{"n_layer": 14, "norm": "rmsnorm", "norm_place": "pre", "rope_fraction": 0.75, "qk_norm": false, "bias": "none", "tie_embeddings": true, "init": "normal", "optimizer": "adam_variant", "lr": 0.000786, "weight_decay": 0.56, "grad_clip": 1.0, "final_lr_fraction": 0.0, "batch_tokens": 262144, "train_tokens": 955000000}
MLP neurons of a small language model. Each row is named by its layer, matrix (gate and up: input weights) and neuron, and shows model dimensions 96-191. Each number is 500 + 25 x the weight over its row's rms, rounded and kept within 0 to 999. Numbers have three digits each. A neuron's up and down rows have the sign that makes its largest values positive.
After each neuron's rows, "fires in" lists the words (lower case) most often at its 100 highest values on Wikipedia text that the model never trained on. A number after a token or word is its count.

L3.gate297:495468541531498497504470485509497505531484502479461511537506494478486465487445505491527489539502534534497513484519481524501492505520531542494511511485491489491537501541474517520502474481483467542497519520502492504467506494510514517530477484470470497480483476535499447478468455518485524469
L3.up297:488540476458486499514431487529520458537510490517505564481475480500476504519486512484439546528485517503507475524556519475537512485561463490505490482554524544452522488521507484489508478531490481545509516494492466448496508475522449470497509514485522535501509537475505492507526499451494490543
fires in: "for" 58, "out" 11

L3.gate138:475480458516525501499515460536475525509459471506444472502497528476487522541486511515489505559457488505481520513496526477526492463498508490460524541477456491568555511520510465504498504490468465463468523528508530513522485513453480506465527454525481509530492521513514518491525508514529498505
L3.up138:485509512501495514482534551488526500496508509488496476506522469511502473477450531498488518470483484481493512543502502460537522499533471476444494537541508462500494517541464479477479508529487530498501523472527506498487500493502518484497485484482499507489481517459522494506517506499494520492
fires in: "this" 46, "it" 18, "they" 10, "these" 7

L11.gate361:490505503525500533492437527477508517495516481499455499480463501531496480492498480468514513492492559516542526479514471486464521506499436489503468481476487543513521533514471496502533526494519531518501504481513461525500495505542529508495534517485464479480516481473513502479550503470475495444
L11.up361:513510553551511491500519518472539508538483477508496481492505512468475428531488507442501498532480511513507492505499497508473496484453533492528546467488475519459533503447504547508520493566510460465473512457511442497536476496540512491475477516479464461510479485515545491492517514466477495488
fires in: "al" 27, "the" 26, "la" 16, "de" 6

L11.gate1239:482493531468532521471502505489502525496519498479528445489514521514534553528478529499493490469494535507517506506497490499495494503494499521501481496526483530487535493536505470439473544481498502498532538495487499521498521487497541488444507519521497483476511536546542499532505466549502544482
L11.up1239:509499508471516457495541495501504494456506483525525530509442480512496535508565508490482490473544490485541513459511479559534493514485518520510526505538481469495508487479469486512507497464511525541481471544479511460524491449470536525503461475497517519533514544455542460516452532519520519529
fires in: "in" 20, "of" 17, "and" 8, "phd" 6, "ms" 5

L3.gate610:486500474469472488475509496507528520486506467514474517504508544492541513523493498540501487496492546488501465538536467500509515519509480510547478517490512491509525503542474505531476460468518488548482438477459525490501516502463481463536479475505507506504518511485484495470473522511478548496
L3.up610:521535471520507514508513528505495520516477497513496490526504490458511498465522487492517499540501530484507495515502538533493548491514506447510521496502537472469451536463492497546491506517513531491521499481525507495475437508489515500483505512526484455500489477488512508474557481518526512520
fires in: "to" 90, "they" 7

L11.gate801:489530479461473497464471454535500531548497503505507544497515463485532439482530460509533477480454526461508532489492514547490516525488469506494514530514464484476492511521541477485471530490509499530492474494479511494467483522501499510536499520513474465481489489482513472522502474506510483517
L11.up801:443494510515498510498522473511499503523458514461511440489524485498551513505499502470505529463490536481527492503510458498518552492499509579554481496468462474494480506517502485495463478467494518564518511473505539482495494488500532484528509493487482509501494463504526490483442509491469524469
fires in: "to" 83, "help" 5, "and" 4

L3.gate682:486517524485548536517506494543476484445480493512490478497495515461487501479509458472464482503497459455486474470516510483488514520468476491497504471526447496488554484523524537512517525521501520527490501516468466498503480498473524496494458499510544503526478505514497530480466449517487448490
L3.up682:499484490513467501511480498516519506524477462515547465485448537470528498466492482472441527502518445523455511476463529502480509513490462461478516511508503524541470475486510498515489478504489499528478508490506494487544486483491454451491512532503461503509537518506497462449513502515476488508
fires in: "final" 22, "first" 13, "last" 11, "real" 6

L3.gate469:490508482479554493517511506507489479528444504506482480507507542505508484519518489529514499541526497531522510546495496460508533421533525530476525506495518487510436513503461516477504523503495511469486515477454580457545514497505450492492516510493460481496518514459508545476510528514516508511
L3.up469:494499467509463492479512507480479446476502507490527509487508506443531542506506531465518533521523534475509499493523495455485515516506511479487502443505499472501440541483465546503500497466534483520505485512546522482501481537562475510502504487482452508525496474511519517502490506464520545530
fires in: "also" 22, "then" 14, "often" 11, "eventually" 5, "now" 5, "commonly" 5

L3.gate132:462498533477525517479499512524481511480470471489459508512459500524545448496524503538487539523531471534534518537540509506507554506513511492488519463514450509468544486542498495504512476473493513516517510496539494455514481543437479496489518517553506519483521469494501487479523454506493516504
L3.up132:512478494484498532454514493504469488509507517491492467481460469521486467468485502509467544543511496523514511495512514512469542553480517492505485510468482458492501479524506506495460465497516490484525519489535493512507507543495489505484495515488498502522504524504520535504480529480525514515
fires in: "last" 20, "first" 16, "only" 6, "night" 5, "launch" 4

L3.gate624:529505536524522497501518518505519465500491519467476515554511509488484495556468450532500468476449479495521541527477546496471501530485446509538524551496504519492537525510504469471508505545476506510551497525488504503500479521485495481556546486508507534496515520468458503511503512528537496496
L3.up624:504535466476491535539495497485481475507487539530495498508463477505490461489475511517557510492519513565541471512497539515467492518481493488497469512556538514527517462464513506497516490509522458528510473509515517505462522487464519446529534506530458509509477518489523538497530497483444524486
fires in: "of" 77, "to" 8

L10.gate196:510483481464488478495462470491512517518494547517503502454504519516539498477508528586509504477495535488515519531485529463504524521526563613519484517519532512471486523501514518506499503503499552522492469480475535526517486509536532563510495529493481530490534461515539465510535500521493463481
L10.up196:484527440535495470499524522524497504519535537459421468500475497511487505490488498506526476549500489517495491497522447476537541511521529489491467485515530507466536502494486499516516497522545460531524547499519509494516532563542541484498444491493486525461455465445491487468516536518507506501
fires in: "is" 27, "be" 13, "court" 8, "was" 5

L3.gate439:516522474518485532517478501534495500541472535485467450487485541486505482468482479515517529517499525476502494529529550463506482489543542477507513514489507521449493482492492468544487471504464540536500456449506517491487549483535432467490513497527540491535499497453509475464453519496511517467
L3.up439:497520514497504503462474473503505491491541520520449501534508539521501520473444503489488479508530499478509518545514525475459503535515504500497511479487527518504459556471527511504519510462502492520515506474512465484497494494498516492500524531505521509438541507511523521531489500502475509486
fires in: "of" 14, "to" 13, "than" 8, "in" 8, "and" 7

L3.gate1007:474521477527504482464533510513501495511479484501497525536526499486473512465520494513525543492536479502530508494509519517560497479491493451488484535524505471485477495521499482459505540497508519454527499529496513491462502476515502485440525517485484501516503502493483495486506467534534476508
L3.up1007:502535521518537548507513511492513500486531532508484465493465488510503483512511518502533473496565526472515522558460488496494525523491489514521509516483485561498530512471515482447480504499506537498521525524468496491494482471494531530444518502539514475509495514547537517481508494506510470513
fires in: "august" 15, "december" 14, "october" 11, "november" 11, "february" 10, "may" 8

L11.gate869:513518567496508453528447472502516524534542464533489514451472506525495531537515482457520494493516544502485547498493484512525492486507464528512475524510474490491499473474498506531512545477539496465534475488514475481508464501498488512480510492512506543469483530497476568515501500515505478468
L11.up869:503456497485528505466485473493496495521439520524512468496478494488517510466512492471461511524499520493523465532490457457517519494530458528464505512516499509518512501460562524480497510485537452537502478474494511475486437540528514520459462497490519515469525467499491482469473485482484500469
fires in: "a" 27, "al" 19, "le" 7, "du" 4

L11.gate742:466508490480502508486521519524528494530500492503527529498499499471474480504496505481524505520511532477486504518503495476519554490515481506498495456488483520506465529485539517514511532509515488486516502443534515481517547491512517504494508479548515506485470483540521484503511435545535497471
L11.up742:494496539499529490520464429496501501493495571454510528458527520528498510512511531542458530526511552500513484460516490506491491477493511474511492490462472529491466503495473501491492531437504467466509490509511494505496462493492530524520506479460487476494522514500512540526526497503533550526
fires in: "2011" 18, "2012" 17, "2010" 14, "2013" 9, "1988" 7, "1989" 5

L3.gate419:529508537454499508496491494497537479489522503501490506511505520497515512497511481470522512510509467492481506506510519517483549510526470501475501484500535514476485470492499506518506449514471492481507495492550488531553565508505484486545519514518516479557521547498499497483462490500495518474
L3.up419:543520524479509514502493488496506475494498509497507456538498513468518516493500516480512493485489523464466508488479494474462452521453505492464478507522494485522503499483490502532481484503477489463552469506480488518503468528524514527522516469486512474467478494473531537492506475495452484507
fires in: "most" 39, "first" 17, "being" 6, "78" 4

L11.gate133:486485550456475470458541542483495519534503515515484486495514456488556543518505455539475495463500460488488473511475524490452510530543491522486485466493508500466504502438527510478487492468524510530507498524466494511515490535493589486482518504519505496496489470502510512475482471489518490493
L11.up133:505508512515497487521486489532484463512463478538497505537530515510499488487480536486474489509491451538472519506471489460524504474511499483507506526508506484485523470496484509480480528525534538496463481484484498499474464519523514488512540501511540528527550511494487490503507496510535491468
fires in: "to" 48, "will" 8, "and" 5

L3.gate498:512479435476503512506497506505488484509529502504483524476488515456496468485522485475491481518532509522505466494499490513508506489492521476501525507495489506518437544496527518481542469481493514540459543479457510530532495491539492500513484452536514538485481515492482480522480474465551503463
L3.up498:447480458479498520473494478520447480482499486503514513531484549505481565521500459502494513505477504480465495475496533479489496509503493515453515469468517545509491498505462517525467457567489508496526530455494544479485509460488492495503504533468498507501528483492489559495516501480501436485
fires in: "the" 26, "after" 26, "before" 4

L10.gate1002:545527528474547511503461545489533486525496505481463526512492470483495494463526472479521514482491522489530452544458515523451499517492509524472476522494490496518486481489529484468492527497468528486532501479487496494523446491503466488475551473517513494525538503503531552504484497476476468526
L10.up1002:449565468461547509509515506488524528492502524481459528557477496519460460500484491496492440529510489516515519497539513496503500497556531502496476540494533500504519501550458513523472483515472482518476493497537509543486525501499533500547524514532524502514495530515471484495524505430516565478
fires in: "from" 26, "to" 19, "of" 10, "between" 6, "throughout" 5

L3.gate1711:522538498471479498460484456496528486504491493515487522470525544504540509498504540490508536526477522481490431496480518456441528539470507500452496458535526549496513476499516514461476501479501497520525447502510560458485521462527508527506531491486509471475487466469532456476491499527498533494
L3.up1711:479484474519496527496506462506532508509495499493475484502503533494508480533504500460489484523499511515502534510487496474504496499491511506435476495529474480498471477499487450459461502491438488474488528509449509506487515492530513517494510491466477535447507495448520528479515519537494492474
fires in: "they" 16, "he" 15, "she" 9, "to" 7, "him" 6

L11.gate1456:487457470542489506538525461492519510483516539495524471483488522530572519493502478479511473520447513520504523508469468485528492475470558519501525493479481502516508499504460517463497497498490519521474457463491513504497479507417491473524490534493552516507466514522534504518527512503460490489
L11.up1456:523526485533468499489492483536472463504526479476482509517478513470543473513498456474537481523491487480503487501548515512490474542501462495454509464511457499512519509455501463489504479477479502508533498509486505554494489495489494507483481478524439475521500517491484510487497482505480521484
fires in: "and" 73, "the" 5, "band" 4

L3.gate1444:511532452529518509519532513501496497472482467537499510546527545495533514531511505473475545472434549517500474501490483507506532489504524475491530410526478508477527508500512500459479455496505445465490503488494515503427531479502496500510482542483494508541436500472515456497464493474513478492
L3.up1444:529524507494497459507491476552482472541504499497492464508474538522475511486428458437486504529445518473459502500494465511514496437519479515482480489452511501511502482488484517484503500459523526529454493489471511537498506476500520529517528515525523487496506530454538519524491496466507489493
fires in: "while" 23, "and" 19, "the" 16, "his" 13, "her" 9

L11.gate813:450524500501469449484482538450529494473487518471482490460448502483563519471510539478505513526539513461475483485501538495515520494528505483484501510473501520536473479491511517509489478530486512488515501500525471474512511482477489483472475503525481483472529500501442505493457490543475505506
L11.up813:512563476533505502481471527531466485513498538499486491532485543512443473454536457509516458478495488483500465568509501511507485488519495507508542504531520517494460483495474488482499536525548511500528504461485484448524489495492479492521452521533500476517501499503526492525492484520513507550
fires in: "the" 51, "my" 5, "a" 4

L3.gate126:498485458535495508490525505513467500545456501487462483492469537491518496468540494518486538515538501515515548528531522539540555519496545449477483466476482506497517477434503476507492474505477502518507512462505469502456502504434488530512518445497516494515507503525482506484487471475509483497
L3.up126:541503451542504531496504506494511487476528524482470472490474500488493511467497509478471516496470520484542487516499445515500502481453524453517538467501505496507537491519527485535535498498488492518495498485452529533483522529492503508510556497478561519554516489484504499498477489465513448536
fires in: "the" 35, "until" 15, "before" 8, "after" 6

L10.gate336:519541544524543504510457490482503494528506533478514521480510446532482461454498476475481479529479560481492476532513493531538495510468499459525524478504441503484500562468510529539482462480512509447531484528546529471476496526511454471502528524459484472543556503515548505483500489498500512482
L10.up336:495480445529505486519533489498499522520506481473519457519512451476470512489541504517516546472510518495533496515537560522484515511488537553510494508523455510505478481474445480484496521511545486478505518496473531477494551507527460484490545511539503525448549489511465471506540484498480535507
fires in: "de" 46, "del" 6

L3.gate1220:524572517493505552561479491533494508515499536511516479499478529518515525507511497469486505485501545470485505495498496508513494493505497522495490498495505498512512509497473486467511500490476497516558483500446494520493515496502522512452527462539474478445491535475503477509513516504528529456
L3.up1220:491510446455487492514470551522490484471494520449463513527526531496504529504493526509530496523478487502523509499499490500518468503533504506507434516446515499502512492494513503496527486477499490489524508497467508480476527480503469486451487461516499518475453517464471513490447529477476537468
fires in: "and" 46, "or" 10, "is" 9

L10.gate107:533486511505505542515463480494468479494502534478465505495504500460491503547474484480515474491517509539497465515521473486493504480492501515526495489493483521528498472525533484521521490461512526490478506501527476505480522519525449502537530480530492506463492495496516515491535507469538536461
L10.up107:508488486493479483506508472548510495523498512491519505505553511527465514519439449511512497467495511517507502503508528511430469521505490506487511504498490505453536470521502541503478515534512502494548496532447477504497504519480480501467467516418506460511477476512523455464528547485507503514
fires in: "had" 49, "has" 5

L11.gate1241:539520507491534506492502526480548573528522496520505509463455503487533463460530498473522521506544527466521479513472516504433471482486506515469489459472504504511479478469465514508524487520519520475494456477529484479534508473485500454463534476486489473550519474506482535485500481529464521542
L11.up1241:495513571500465504533485560515528487543502476490523466509515511516509466495484490498479503476465490534490488503505491491457496507504465532523520533492490548533489562488510515469490500535521478510517466473549477496539479481483500466484542518502507511498531427492464474496502533520531522478
fires in: "the" 78

L3.gate672:478475548520488467516545530501528521536486472516458527466499556530498529484495537504495488470534541516509506491506524515487515478555489527459484497511496509525522456511533511514481495495507493558492519476470495514507492465520525484522526503488480513484507484476471487477537495483513473512
L3.up672:486530535533514513501524533520472525491490486488515488504523523512485463465485517482528528501497482530501507514471476435471575513484523527512482500498534520476497515469510501568485474491513507497494460519514564488524517517515462524530531542499493481509476504529515471486503499509497472516
fires in: "him" 46, "it" 25, "them" 22

L3.gate284:478516493514529497493521502530418512487483499522522514540486564535516520534496509467500503476482514495464506536454497515515539509546505521449532541503463498545451510511483506508487517502482479485520513497480517499520530486471524496543493493500488479517522499499499537497480491522502473472
L3.up284:488478461503488518495491496499525479497520514483512540476480486467508499458476464448524517483455490538515487512506524433482490517523505492473493519500528479513424515498477501495526511491501481472544461508468472514544522554490502561546495506481507512485466523469532512485441521555528538493
fires in: "that" 41, "found" 11, "the" 8, "find" 6

L3.gate348:486534454468475475478492530504506489519528486510468485465558534531506494496487504503548499525490534493527462499511542458477508498531463534473476468449506517507479505526507477484510505491475468512482483499502485498505523492519464495502523535463484468511526477488492429502500452507526523499
L3.up348:533472485518483515479509452525502481528528514473462525498453476496480502475510500470506525494484477497505527535529493493497462471543508459502512498511540496538459494468517488463544501496517503521528524517486505527490513548517470524503474502509548454490492451495533512503474528529495532480
fires in: "while" 35, "do" 6, "for" 5, "perform" 4, "performing" 4

L11.gate597:513489496465521477487503501475478513530478465467488493513504510492538494465515547471503515504460539493528482513467464457479530477566500512521518465552525476469476539513476525522536493462510497524514470469475532500487507503531497499521474513508500493504542499521528502480534501548473523511
L11.up597:452528486537488468465559490502517489516479554468479485513500477484521493481483474500555475453487496548525515491516539481473508490492493490493502552489518525531517516487526506493454487473474481505481537487501487513536481532519539496490455549470508504495518479500513474478503510486488491484
fires in: "to" 59, "i" 6, "ina" 4

L3.gate118:468533521468470474554512538501490511502478478464502550494491456531470484487469521471477507490526499482553560518480541514457524513498499517490482475499481482503449515516534497488486484432492504489509464493506478483503478500462483522453498514539487493509525528496534549487529497481489482502
L3.up118:518505521504482480522540493517502515506464506490530494540532516511484497514487545464523527457436520535489490501514487496474471496493499530528509452512464541540523503491523517491540534456481505498504532497448463492513476527528503471488520505484506454495503504494522523501456518505472491509
fires in: "the" 37, "of" 13, "for" 9, "during" 8, "in" 5

L3.gate726:533496509484511523524537524510517492526506570504456517512535524516548513453452528472543481520500498484484534464534514485519539483484482518525454463529507565466539501520506527473547464546508489517524484492498505477479487477498491502490519470503503512529503496503469502474453485528500509524
L3.up726:540463499524490465497532496511503507554532479532511507511496519510508509503482498473502509492507473478473483501513524485548498478523492445468495512503508484494484471519491487517528515515526505525471522506527444456505489509505472525502476515484524504498526531503492565477479453494495497510
fires in: "the" 35, "only" 8, "and" 8, "a" 6, "than" 4

L10.gate1480:457476472482509474505503505485445535480503473525439502566477525536450500482517474482469491509490506484471459506509477502515529472564483501507508533469521490518449525506524493484507523518487556514467508538477498497516538479482512474507481489495522504515495537486505534508512524492465483489
L10.up1480:514526551489507486504509489504515539478450474465514482513477506506505489502554475529479510506509459497492480481495486444486527495518542484506467468479479466507465472535457501471476476512500471523502464501530541496509503507472476446493524496478493482492454513512487523502499469535499543522
fires in: "he" 16, "it" 10, "she" 9, "that" 8, "they" 6, "which" 6

L3.gate594:500497479477516463494448516512494492506521512504485517511484508503483501566502499473488517544471534544518497491518475472537491528487514480529480493496501515508519486485489497478475516478518537537509550433506538514460462515478474511507524519552480527488536483443529512475496493491494494522
L3.up594:501515515490479482499496527550432450516450502492539531529537525473524482495527530502479529526511473521522461507525505512475498502506534477496514483503519494498537481502490526525515480489517492472488505467516548525538522530546502533527549514484474527538512496503477492505531518512524491540
fires in: "before" 28, "while" 19, "from" 16, "after" 5

L3.gate607:514526497510532520546463540512468488477481461518527521489490491468494494544494458499497502503498498485492492505545485504500498462528519493488486449554491548515459500518513492482479476473485466531499443488498459528489542477544464483532509459463490514503470493485475508508492466532482500492
L3.up607:478500458510458456493508501504501524513505501516522468514451491527496498510473486442503455480464461483506524518495488487434477527503450463529505519522479496549498480526477497533488481487528474505523554512534510459490506474501509482475549502521476488505492505473506519490496489483500469509
fires in: "her" 38, "his" 35, "in" 7, "the" 5

L3.gate994:543534514528516530516504462505500499506490498505479548547524504480546499471526509484485492498506509511528483493525546512458492476542503483489495527533509482550520547488509486526492471498464495552477524506499534478465522466571445457518523544492507510515480558513429492453457474504442486558
L3.up994:542471502515504487425447488507501519491477489523505486481545499464560548485561513488527520490515483460466547498494518491467486479507468515505490539491495498502450549467501498502473485496519501500504493497495507508504506468528492467503490517446444492531508533511467501479510533485495539510
fires in: "when" 25, "before" 10, "after" 6, "date" 6, "if" 6, "once" 4

L10.gate251:508508495504477515485490489499507488482501501476523497493499509491499452521510487501502496492465515445497477531515536501488529464519478500470526516495531507535513532555493533516470479482564516452542470480491489488475463475517505524476493511500514543527537477515493501500543470531517491498
L10.up251:535472491472467470520473499489522527476494494518492575537445490432495477526495475472518516508534474487529497469521494494469542464520491495510478497529497496481519486489489521500529533544482479503496474488508519450542498422506522441482514465507471549519523469475480505493505505544505523508
fires in: "in" 71

L11.gate1370:516468479549477515543518524498551571510497485493498479461496495481481476518503483466502524512512567486479498484507503499488543495522498523499516481499500525507532517476481481509495495472471534516515471481568500480511519511514506467459469506523482489532522479524547514462494523548498532476
L11.up1370:559539527510503491509527479522508464494493530513476453525471548501514551454501440498501484486518535497489505485459439487480485448517488520521429471524426498533538500540542515527470527449537495549489485476453506500509516491498475503530511492496487495539501520522476472503540516479465483481
fires in: "a" 99

L11.gate1689:505523510506540503482518493509464476518547537525506506455545469493474539525536502522503505489511477518509484534488490452463526472475533518483479521518513462492471492510540533519489476482523499511483493499483553504494504471510493495454472532523472490515467520503481514530537493506487509487
L11.up1689:536501473515472542468518496529513510478503509479494506534455502468494499510526488467542470517542489529495479473511467466508485522498519500497496498498524504468520528491469507512476458504451517536466491550470515509522539492479518502549482536525468501517487496524504537494486582480461515480
fires in: "is" 52

L11.gate266:517528484472488500513512512564530482524495486498478513519528492544494502507517532501456519492505525518466475478506528510445499447519466511503496468486507502485522520458512531504487478490560534506516513514436531500487466503475554540494533497538470517499483484502470503497512517525482494444
L11.up266:460505508485475496455513512502498532519529486511542474494470500534516524464494535499514487524490522500530500527476505511520537505518483523506532523502482563490529509482506566504454468519527451486504468521512504503518496497502513503549476499508499534501531500502474472511508552515557520504
fires in: "may" 20, "march" 18, "june" 10, "april" 9, "february" 7

L3.gate279:522510540463504497516534523544511461521503490495515473476521490529470507508498453507539489501492485519527485538507507496470487475478469527516487514507523451542470471524466477495441500477468507484508448470500480497535497473500525492513512496515494518524504526490520481497501497460489521505
L3.up279:516504538468482510479474512524516511485527493536519476534509491495474483515483468512501476491488507519488519497525508472540466530521494524526485468479517483505499483496503545474505488476465472494508485490500489513466507485491502464473565487471517511478482457504510546504513501529466521502
fires in: "be" 24, "into" 21, "became" 19, "become" 10, "being" 9, "to" 5

L3.gate107:514568575511447490467495513521532504483487503523463501511538517487494543509494490459516476538489485487517494444548516507496447540477474531516470544502501504477517523515486489454478517481517468462505425523505504479503473467550527506513480543531466502544516490496473494486456514478472507512
L3.up107:509527519519484454499495539500527490524531487523480549526528481464514551497473475533499523530466505534520480459523492492488451497488525506560520491479491501452505488476529500479488485433520464519509464554505533475510478448542457470528553521537531511540520444477482494493514509482510517499
fires in: "in" 56, "inglefield" 6, "inchi" 5

L10.gate497:486543512482482499543505460480508521528506488474502477435509549489506479474492455507472519456446584474549521468523485505515538487480535522502534453470489502473480507514506484499512488482547518550504498506537503492507472504506521510538500515504456491500503512504508487518551487479506494535
L10.up497:513524480467484491534499494483503490510478480495498471476516516469481502511491473486510489519446516516467487490539528537483490559491509482516541551471538524515461462474525541500542491525557524519461562502534480491487459484531516486491504553461453504501495500494498500492523522519536510485
fires in: "and" 100

L10.gate678:511498529501508476493517485443508483524531470477461509511458488509503479504500557466471498533500517523543526507447470517501512484533477497512461525472494504500528531467505502487493511518503478521506488509527459491539512516502514536469525506455494513513485517488483483494499497477481501514
L10.up678:479463464473510507485503479466454536488527521474499522521472483508471498534540489511469546490522479518528509490479510504478530493543450519530540517527540547545473502496549493519510536474441462517507492507553497501528513507485434501520493478477529528498507532508490530528466503542502505491
fires in: "march" 16, "on" 15, "may" 9, "november" 8, "august" 7, "february" 7

L11.gate812:497511478448519454480558467488517517484544514485487500491482527503502470484493528499527542485500551475478526498512533506491514460537498506517434555514531494479485517544521517499497476469479492529525534470500471567526503499502476480491475542494492535481497506463506508526472547478504523507
L11.up812:549487510499558512463489493505451493513500501481490529499549469501532492518484473525489516457437517535486439480449523498537492534554528543494516502486533510500496458505497491537499490513502529503496476532506507533474482508489485535481459499514513514540474477554488498497483489494463492515
fires in: "was" 81, "is" 8

L11.gate834:501519486491489513464519527475559510502525469466491488495502487464476516567541513490531481493487560504493499541479552510446475477513532521477492480512492547517539486482486484474539494515511520488543507509482516538534538513483524546459572486496483466498486484466486517500502532474459543508
L11.up834:536468523504482497546573516485523529462487485484509475528499510501493490493491508528504504519502525468505491491515492492467513488467526470469523499498492505464501512509474549515510460489519503499483507482483506501530535525486515474514503513537498466569498506475513514485514500515491507495
fires in: "0" 41, "most" 7, "3" 4